Weights of a small transformer language model: LayerNorm before each block, 561M tokens.
MLP neurons of a small language model. Each row is named by its layer, matrix (down: output weights) and neuron, and shows model dimensions 0-95. Each number is 500 + 40 x the weight over its row's rms, rounded and kept within 0 to 999. Numbers have three digits each.
After each neuron's rows, "raises" lists the tokens whose logits its output raises most directly, leaving later layers aside.

L5.down2111:429507455488488547501571480502459474481519523426497549494468566492506458504462499456465519534481471519487462490544411482443521519466512472319485463529472452490570503445524509462563519520475403497533500516557452454459534466462444536603496529482512522495543481529468518478472485480513511522
raises: " they", " it", " he", " these", " you"

L5.down426:506475518488522529441502500521466481525494539456583541485479482521519529485499496500483532475461452488524524477462519518510466451524518535536497525434530404467440460553563480514482423490481436589551526499487468551424539531477437487473526492471591575529484466617492534556497498526532506506
raises: " occasions", "March", " December", "May", " April"

L5.down195:448532506429553530470573501490429513494493492536472533519493476473412496421523473479551509541549530525460519530496462514553581508499459437450543446495500536467574550468543509538485463498490436431455471533476475470493472494473441481524523536525463532502485504553571506531471482438538468479
raises: " them", " him", " you", " it", " this"

L5.down1727:452519482456549510534513480517437504523497531553554586457473583529474519462508498472491507455525487587409493513492512519632519515520572482453509586481466514511514485426530539527431418570521547538541507499481508430507537514541526557482478399544549559427422512533559547495472463467483518531
raises: " her", " the", " a", " their", " its"

L5.down1316:515596562459581513477448543514492455490489478492453595535526514494510513520489546548565489481469491442488488511540459507544506471503468536479544417537526543507480550454512431503357484479503501470493432536407528535463531557490489481528448451448460443500430504554539452491492488510447365444
raises: "===", "==", " ===", "====", "\","

L5.down1463:484530456447529507535588471557371478524593456479436503533479553524430472486535539532530563520459470482444493447521430472538523461525472509521592528482475502532551473497584466467510504546515438526495521491517497464466540489443548470531548543402524492472489542515504498465486460516486455516
raises: " their", " its", " those", " something", " it"

L5.down763:366502510507470605528548461472492493465519523408468542502434589440530442519470554436457487520470446522472484498534428496474498501498505518347484501511482493545559513444554507460529533466480423468570476514566519485476540474458425528625487520472497541471563482498500514474458471486498491515
raises: " it", " they", " there", " he", "|---|---|"

L5.down630:535503568529520571590570495521429468524463509502533535384504552516549517476433491481522472569610432438452501521516426425519557584519483510437448519489473501462509534491537485509427462474538555487511517513551503447458471478472612515595505533520512512435494499475573417504532441522429489512
raises: " its", " his", " their", " the", " these"

L5.down611:459448546464517543547499554555503505509467512536454562526479541484423464489578454535502446528498442503564541491435446560562488478431558475472537485527407468504540521430471533544468476531493437362506486469478533486457541514499486494532455419479530507544456511488456486500461482469530469512
raises: " that", " his", " its", " him", " her"

L5.down2030:494474501529484516472509567444505433513515463427414527412537492480493540583426515455515490549495433470516494542488446496450559489534472524471553505494489467470476500473511525515449518478457514449533523545506510429545511496525524502469485506434479564477542476532488498497594525413423526524
raises: " have", " include", " serve", " produce", " make"

L5.down1336:456537461428618517460488541558481494518514492476530509420469562518487545506458461537496522515512509552462529483541483496531487511559531483488584463549464449544484557521573477519604499476495511529530455534521495483480562525490568529540486526475470499408518481503439497573538522498500472436
raises: " they", " it", " achieved", " this", " necessary"

L5.down2482:510515463535519533545452505538445549470523469632496576527409470527481491457494523533490504539496519513552536532556439519471477549568512484535428505498438439497471492528488493531472472475466530489491467518533481532436587475464545502544465445497486539497457548518542508578501525457461505515
raises: "est", "rol", "ency", "ron", "ward"

L5.down1763:469471468453442466529516490504475544487538481614464569494488510508455496446532492522528451551511430466468475534514559511539551535511469459466563523502496508560500518526491545541455496477522488477517513468489503536453501467518540484487439506501447464464485577461538483528487475534559489540
raises: " its", " his", " the", " a", " some"

L5.down123:506505523478440398503476512537597436486489576589478611490434536473475502427518513502468502520471489492479509473523494449510535498521519405475476508514467547498475615536521533484484526493498557516532483522546507538478502474461542575534569538553488519505511481521560500470439523448494500425
raises: "===", "==", "|", "i", " ==="

L5.down893:550419527466539506487456488438457500500428535456568594530478562434494434470486467494525533529536481462457517541488424450569429476491522477494539481485515495516531496516509468501512467473412467473472473532478537529476457483476461473556499459448536550536500456495585536513479456550511394507
raises: " this", " there", " what", " these", " here"

L5.down459:571533489434530584504548510549548551580498503494521526496442526466477453461412544502457547519570527524476491485511460484449507541486466512504506459474421519518521515476586503547513451535546445516513468549514404414534537511502563492595484464495549565509366484485527411527524439483441455460
raises: " its", " the", " their", " his", " a"

L5.down577:514575478488439563481489443553426563522474482540522558469490539495510515471534506493570484484509529508430481481516466541522510474515492474395517509450520499501550490482560491543446528472475484478565474493555502535461472448510500471576527536490465536522494479487536523532437489506481452572
raises: "ions", " by", "ion", "io", " any"

L5.down2462:546470509474517511534543472544467476535424495537526557433447558498518505526483546522553471501577508500443529474500471488467519587530551541435488573507462509435530488511595444593514431502575467513561465523626554452431531518475535532532474524502526487521443526487567447463437585562446467505
raises: " the", " their", " his", " them", " him"

L5.down2117:570517531505503478523540525456446534496521453488522491537412557552548495555539508448462522556473484506459486475539480487519536500546456506456464527495522490559482536553497497486530477486496456470553475506518513514462520506505635545512564482536497521553448448480556552515470462518514421564
raises: " it", " they", " its", " she", " the"

L5.down333:468471549476503505475547506550470534533504525472455507511512472542470523511423494547552554531524415458568537471452495484461426479568443553523543505445478471475500499527566530567429466508571446504475515549504484505508476568475455584428495488444452464514491474479442532507543459484536420510
raises: "0", "8", "3", "2", "1"

L5.down1978:498548472487544503468524531465523552522540452476488482532476422495480504488458493504599520437523462477538507462451533445559490402548462510487562413485539476533503493519519450477521488494515498566459489485498525455524543497558450524403425495453486551568454508495507480422527505512438520561
raises: "8", "7", "6", "3", "2"

L5.down2262:517490462417463468481430486565559502531481542547518485586506461510548519496566463531459540555464451503566493500484525479486535551552510459496570534494501509502528569527502549467450492512491475506503460468481502535512453443478518395506511480569563440525481536525538482588530495446472379428
raises: " a", " the", " an", " their", " Three"